config.toml
n_layer = 14
d_model = 192
n_head = 2
n_kv_head = 2
head_dim = 64
d_mlp = 768
vocab_size = 3223
activation = "tanh_gelu"
norm = "layernorm"
norm_place = "pre"
norm_eps = 1e-06
positions = "learned"
qk_norm = false
attn_scale = 0.125
bias = "all"
tie_embeddings = true
parallel_block = false
init = "trunc"
init_std_qkv = 0.0273
init_std_o = 0.00517
init_std_up = 0.0273
init_std_down = 0.00517
optimizer = "muon_variant"
lr = 0.00998
lr_mult_o = 2.0
lr_head = 0.00677
grad_clip = 1.0
warmup_steps = 200
schedule = "wsd"
decay_fraction = 1.0
decay_shape = "linear"
final_lr_fraction = 0.0
batch_tokens = 32768
seq_len = 512
doc_mask = true
train_tokens = 303000000
steps = 9247
dataset = "wikipedia_en"
MLP neurons of a small language model. Each row is named by its layer, matrix (up: input weights) and neuron, and shows model dimensions 16-143. Each number is 500 + 25 x the weight over its row's rms, rounded and kept within 0 to 999. Numbers have three digits each.
Before each neuron's rows, "fires in" lists the words (lower case) most often at its 100 highest values on Wikipedia text that the model never trained on.

fires in: "of", "with", "while", "alongside", "for", "believe"
L6.up568:521507513489507513523526514458479528494503516529591497487443466521495483489530501545521533473472494484498495487534497469443461506506485454513517515541491512510462437518518510528514449517496486487476500514480441472503501485475483519508509495486503521474510538507515489462514510504461498509518514479504522488483459539513473496527492485473535490533493482456507543544496517507501518507537

fires in: "election", "team", "award", "game", "series"
L3.up91:514481477531509498520523493512507500536467527509463515500447555524476519513488484518520516478479486504511501552459521515534529528521483530513468513494476496522519447493498530465510502493485529508431501507505495509524514516526532511479488495464452523483491467541464448470494467489477506517515529484524467537502527476486468530507523505497486532462555475526508519511514452506525492493464

fires in: "0", "million", "n", "in", "100", "lb"
L5.up654:472508512494472497495495530484484468480461473537537479480541474526506495490514518509468511424503485491494455507481525508526486489480499549468519487491526483557486474536524503488504503495530501490504459469502508531452549501442512504501484471504529497494459476481502517521502513461506505528529515511502502488506531488557487504527463551434520534482532496531503454546534505502509493465512

fires in: "of", "iraq"
L6.up141:527476529506486487508494459502491513509448497485490464501495522503493490481483538507502455456512527526562535499515561515474508466519487472502561501472492505489480451466527480491536476509508544512489520522482507498512512510501460482479450556507548467477506536488477543497547551517499500514549499519487492494494480477510500479526509508501501519499470507464478527464542471491501443489523

fires in: "for", "to", "during", "of", "in", "under"
L8.up350:493505509456496496504477498524461527490516470509488493505484515509515509505474512496516478514511506484535516498477507552460509483511506520481493512501521516543487471501531492544447499510462537522562498522496443569501516491508506475541515432514468495511500480479514490545491461468493513500491467522543485501493512506548529524475456476486500505508487514494454501509492516499508491538520

fires in: "his", "an", "he", "her", "its"
L4.up742:514463515486478492524512488498456502478528466503536513478506521502465500484515522489480501562522528498467509546484468493507504451500517493495493462540520466516523526549481492489562461494461488472514545530487482520474544531512482501486435479497475553447477499512453518470495479457492511491488515489489496533530461511483486483500498477492504513515466545479525488511488476514512504497471

fires in: "of", "between", "under", "had"
L4.up110:498485498488482513506495501514472556501501511562524491514496501505488519546502465516474532535477470503545489483472497478502523492492490499460507499533546476537477531520508468525488488483468486510506428488501485522476497480430534546456475479506522532503526493499477516486561456499541489470472541469532520490498460520521480501466477493514527461488484485535477480494513500543498499490475

fires in: "the", "same", "arts", "a", "named", "just"
L4.up152:485471478493550499430522500510509465482486488502533466482481507514485519485515548481472527472491493514512509493544507501479489508493482511506511478506476451534509498535495521478493533503546489512545502518497499519543558502516483451560460496488497533477487483517478518474452484477517547527494478462467499491497550520532493486536471548488515468482535480498466474565512510509510516539509

fires in: "the", "this"
L3.up223:530503487504497500498458491491495475491529486498476488487503524499529530505452500499531535471464531498486530536499464511504497452536503474514497526503505433478518474528532518445557512488537503547515492480522496475513533494565535532519520484488506546552494493512510489520560473521498464462481513535497494502504511506506511470486507503526485486461543466527498491505498497509515519496552

fires in: "in", "built", "made", "released", "based", "by"
L4.up533:506509498532480505518486514473551432501455531511520535488511516515524538480463505516518509461463504495499481518468478478474495492445484512491477496454470498563487519504491474498543501444497480508509509522535498474489519549463511472481502489473517507534512481486497534544531469490476494530462500504493479493474522507531469529508474521486502507478494474540490494539463485454492497540472

fires in: "it", "of", "sources"
L5.up391:507491502474501567507500530515496466527493512531506508501510537435489512491515552511516506494443510481504546466481509498479507490478485485465517485521486491463481519493507499499472469505488525527496483510470469474506528515508525504517490508499532505475490514461518512520483464544493463477492500509492590507498492525507542434469472510497480512496542483497482467510482516536506502471449

fires in: "no", "an", "one", "a"
L6.up361:477459490468470487508483491488500440472461461486511482522458505484517511532535511499457501505516510517520527510510489516484525535486473505462527508495488505554513491539502518501527513486503546485543510532450481512499541504537483484555515497497523493491516514532504481462478514487509470497531496463504475522470535525526496510513481506501490486457516482500515481538493495506550480532474

fires in: "of", "activity"
L4.up387:512471526477548483490472526520470508487523482506463493527539501525513475506490441504508505471476483489499499501471493495487513482478487471502503533523543525512460497509531501533491518510456489496475504516519498505452413521474482495523481490472548519504497472494548497523474523512525507493525485492487531479491487513549535478493488473528503453511465469511493490486532535528497502481503

fires in: "of", "retirement"
L4.up693:485501520462466476466485520486455449475489531535483472480546532470519500479526500515505497480471523541479471484485471501533458520481455521488487529484536495473500471533492460491522484513450461513537471533503506473520505512488507468513458506468496548465503494513499494498487504518502511525499471495509532530517511455506510515488539514502558516478472505487497519541512508521503467491468

fires in: "of", "following", "until", "to", "roles", "from"
L4.up142:530526533509537507505552468510515523509500476517513530484494503525503510505479512466444489518462500512533519463533511473470499483517494493490508490546532505504520529536451483518455493537491473461486502550506487512479500477470497445494523470528496518532496478476488494505458501529518475494515499500489528538469502452509546474491531503498560498520470524445495508499499534530518458498516

fires in: "of", "most", "there", "three"
L6.up659:520480495498482515506479525517508473505468514465492488508485502509506526523502506531499505469460481514530503484562533451485507539497481490511498496526455501530473460507505519516489484521537508503493483502480573412483460491521500530504530524509508485492488549505501493525493514483526535520490479511492456505495443529500520537506470457501533538519505473505482520498487505470497486460549

fires in: "his", "her", "its", "my", "their"
L3.up637:475508481479466513511490549446491479464501510503484467489476517452457502518517525492503511496509471498471533509515492487502540460480485521487519494480495496484506546509494495482507518496449491510554522489460472496501524505447508487498519495531502510523468511521517459508544565465467472518502485491469492490451454459533516526501524516493495519528498522485568512523504463493518492515488

fires in: "it"
L3.up490:484464509498498472521520512449512495508510506475486466494498515500476484488511532508512506526462465486531514512425517513473521521478503544486506501483500496537487552479465534452531486547561518515518526504494475471496509464515544508493477490468530463527516493516491489495491514503466498473540535472489514486496491521472483493487529523514465465489533498452515505518537483523505553476486

fires in: "including", "such", "include", "semi", "michigan"
L3.up421:518481485540482527514529466547509483450480523537517485523538548528544507511529500493476506470448526498479505474481462490494498537478464531513528507480472477480519472504504486458517524588486544504536479526478490526487488501443486496506503513503506514494495521497450528487501505463506547467511504501564531521494484521556497505511503492493487485493463476488482491490505519507528498495522

fires in: "to"
L4.up461:485517471468465516504501500502511459448519507523486567454499509506501548518485557493524507482473473497493495487520491504538497491490500549510438495536511547478514491517486528491495505511484494451544522503512514526495484487532520545533496538468469496487450476515525480512502493517472503499494552521477507455456496488484544511545502457512498484486479546492463511488496447511506515494488

fires in: "called", "that", "said", "known", "election"
L3.up759:507473491496504473519494496527540498563482510518493473542491469532479520500469524520475466516542534529465458540485484425535515532525487520471520502444476488493483505489526475475487489511478463487530501514516486486476509507497484500507507449499490530504494497545508474442452467507487536518498517476526503505479566488502481448505525535526516516492487561509523524502502493506477490512502

fires in: "of", "census", "period", "formats"
L6.up55:490476491509506502517503506525508517492496490496488500503489538487512486522459478458486521493538524528527501519470508489461527504516435515445540468516501488484484501487475501506539515500517517483522515496492524508489535553493516498518445500455502533469453507477556456491485500482511459539542544474502501490511507503446471489497564486504494485482526524494502498497533461505530483519458

fires in: "such", "also", "including", "career", "includes", "existing"
L5.up339:486509516512448472494473480456486516491483552500505529476479497492500534499491490506520543489532495509509502509500490523512504490450482489500502493529467489525495504512517507478483529509508505501491451519519451515511506500477479515527492496492529533441482486530469485459506473464538538482499571486502494456515526490516516490525511528472484463542474521524481494530500502464515461497488

fires in: "august", "july", "so", "soon", "contribution", "june"
L3.up140:502520520493492486497500547505529493514474505547523469524493530462502457515467467528510500518445503508482466502495534500487502484457527508473495500472478511472458481478501518514518532518462511498511492480500478510494483490474431480540504492507484493510536511521543560522491521544462499553514486472539479458490477477506507507509513505498515502477499545494540482482485470467498514485451

fires in: "april", "march", "july", "august", "may", "june"
L6.up438:432485459541539499502522480509522473528474522505543481533521498516476521490484522490498530496473501522496494524494503477471479496476496490520478478501547480481466499517518547495496498563466514502501499523493528538464521511498492504464519489453543457515485495482490538490501531485495530547483516527519528499503472484512464473493490453496507477449548463482491470531495470487480495497474

fires in: "s", "league", "complex", "united", "stadium", "international"
L4.up173:528573500509495501471487476510500525494499470502476523504503517529512494491508496485544529501506487510483477505520492492526481501507486478545507523462498521525511535494521514525484517521445487495550462460491500475477481508520480510466507463539452510434536520516472481486489470482531486514485487572440495484471540530512479468475507492507503521475485496483488556508524452526491493504501

fires in: "the", "of", "was", "is", "to"
L9.up722:497488465522484487503472507468496509456501506542486536450491535492461472459481544510471491458539492466487498491516505467491513500477513538527489490560502481506543507528508504528476535529502469489536494524509479519502498501457528501475512472515460488503498510518516515500495409549503472454487511482471528499490520502489521495515491484503572476465484525496502516516480483495523496502509

fires in: "released", "moved", "announced", "ntuli", "signed", "made"
L5.up608:529471454512482525464543489499492525479454499535484487522516548494565529496511462499520497517544493519493487501491500491445545464486477504472512469510497528534527485487482492507502516460520480484513520503456486468503495459481518480484519509442525509498495548530503501482512497524494506488481486570473459484505564461526514484540550520520530496517507500488502505488517471475482479529509

fires in: "known", "named", "the", "disabled", "called", "former"
L3.up284:518488511487513510464506469500517505501474485525465507506468510508484497521510531498469508486520492472499509529521505494552512532506502497489518467503508448528477457521495513419486462509521464504494469494467466498486503474475542493496459465554501520521507528522477472508521492522464489538516500470474495529491504469539508475468519477465471470490517492503516514482491525504460526527478

fires in: "in", "off", "on", "graduated", "believe", "t"
L5.up35:473503521452498491495518498485469495530472482539515518502490527506486512460491491512498527464441510495491522529513506473496495535504530499530546486493508452543498509498490418454555483508450478488521518506512498503498502519477480500525504476486499493518474506464536530480512462523533504501513520470497472508527541493500476492516509521478530458524540551490491491545506525498512537484479

fires in: "1", "7", "had", "how", "4"
L5.up721:485521489506507514480511477471464500522509519524505494483492524528537523493497483518517510502482496466491516525533495510513454481506505461516501462487482509515484471503488485527478493494487484474512500483424505476472498518550544482497546498532517503462510525481517504513498489512471543467500498464487479414478466521503512478514471510472525478544523505544516510535521517501519467526463

fires in: "to", "could", "would", "should", "saw", "did"
L6.up61:512518499516469503522534485513520500482483481481510514504483523500508509503489562482537480416493545518503487474494463533455495452504493493468463485511532505485497493512471517452506497493520498513506473485529484480488503514473539515518509465470479555429540507527522474543490529514466446488522505492520478491492548518521514544532488498484523477509505500461468552525549477489480487483519

fires in: "of"
L8.up463:511453542516513524520471500518498478479534499503456472500521511527526551502479524485552528502499500528502460492507492538519487469492488494469559560497486501521523485500508509483460492510472514533506496501460503502510534522497464515565512519522491521485475496461534497513483505510472518496509502474514535498556461475522508547503519472488453538524471532512449516526470517470530472522486

fires in: "0", "1", "2", "7", "3", "4"
L10.up730:497514476525490471540487468489492480507502496472516503444465489560489539474513465516473504488460458459521503522491488482548503509517505485462503476482435498488530505480512500527521512516518547544502485491509544543516470492489491510487511488511495516479472503518451481520517486522530525485499503495508504521437503565447518517499503499507486488527477482502489485533559518497525482458521

fires in: "by", "to", "with", "of", "within"
L5.up569:506493498503514499449476491520488477552523443509444542479495485520468545476478477471470490464524532520483518529491503526508523504516483450489514477499524488498534467524491542474519488519485508522482484479555514474473508498535468494537495506509515513477472504474535520503516476508457487448579499495496508542473453540537496508532511474479508499489486490492459500474512481470505483514527

fires in: "a", "reform"
L8.up269:460495479481503506496410495507483506474500476526489499508533514514497522525460488528525488529516470492539485545508487517526528513501477481529497502467463505499494500489493497476476434484461561508530516501495495551485497543471523529514524451474501490471542522504503474517510524502480486491490458533468490514445518470510471461480497504523472474511492489531514446513517502562472506527483

fires in: "life", "age", "prince", "family", "years", "wife"
L3.up385:493505495551537519522490538563509521515507459448501455494511492492497491486525497513498448500485478514498460497466510497532509545466499469507511505489457439505449480530503465471497542532490496462549470498525484455518499506512461505528500502511509491507519493527534505462483519507494454481477504489530478501526515496511490488512492491494528480494472464499534524486499481482520498527461

fires in: "by", "with", "for", "without"
L5.up202:459517519470501487483507471483424517480477507535535468509506501498517485517497517519521496487507537541500517503466535489495493486482548499508490518486517508472532521522510480491532501492510514579516478501485502496511465465453545425525497513486521504511509532500499513511497492522522475482532498540497497544485481469515518515473526501522546523490454507510472450520523485494498494486464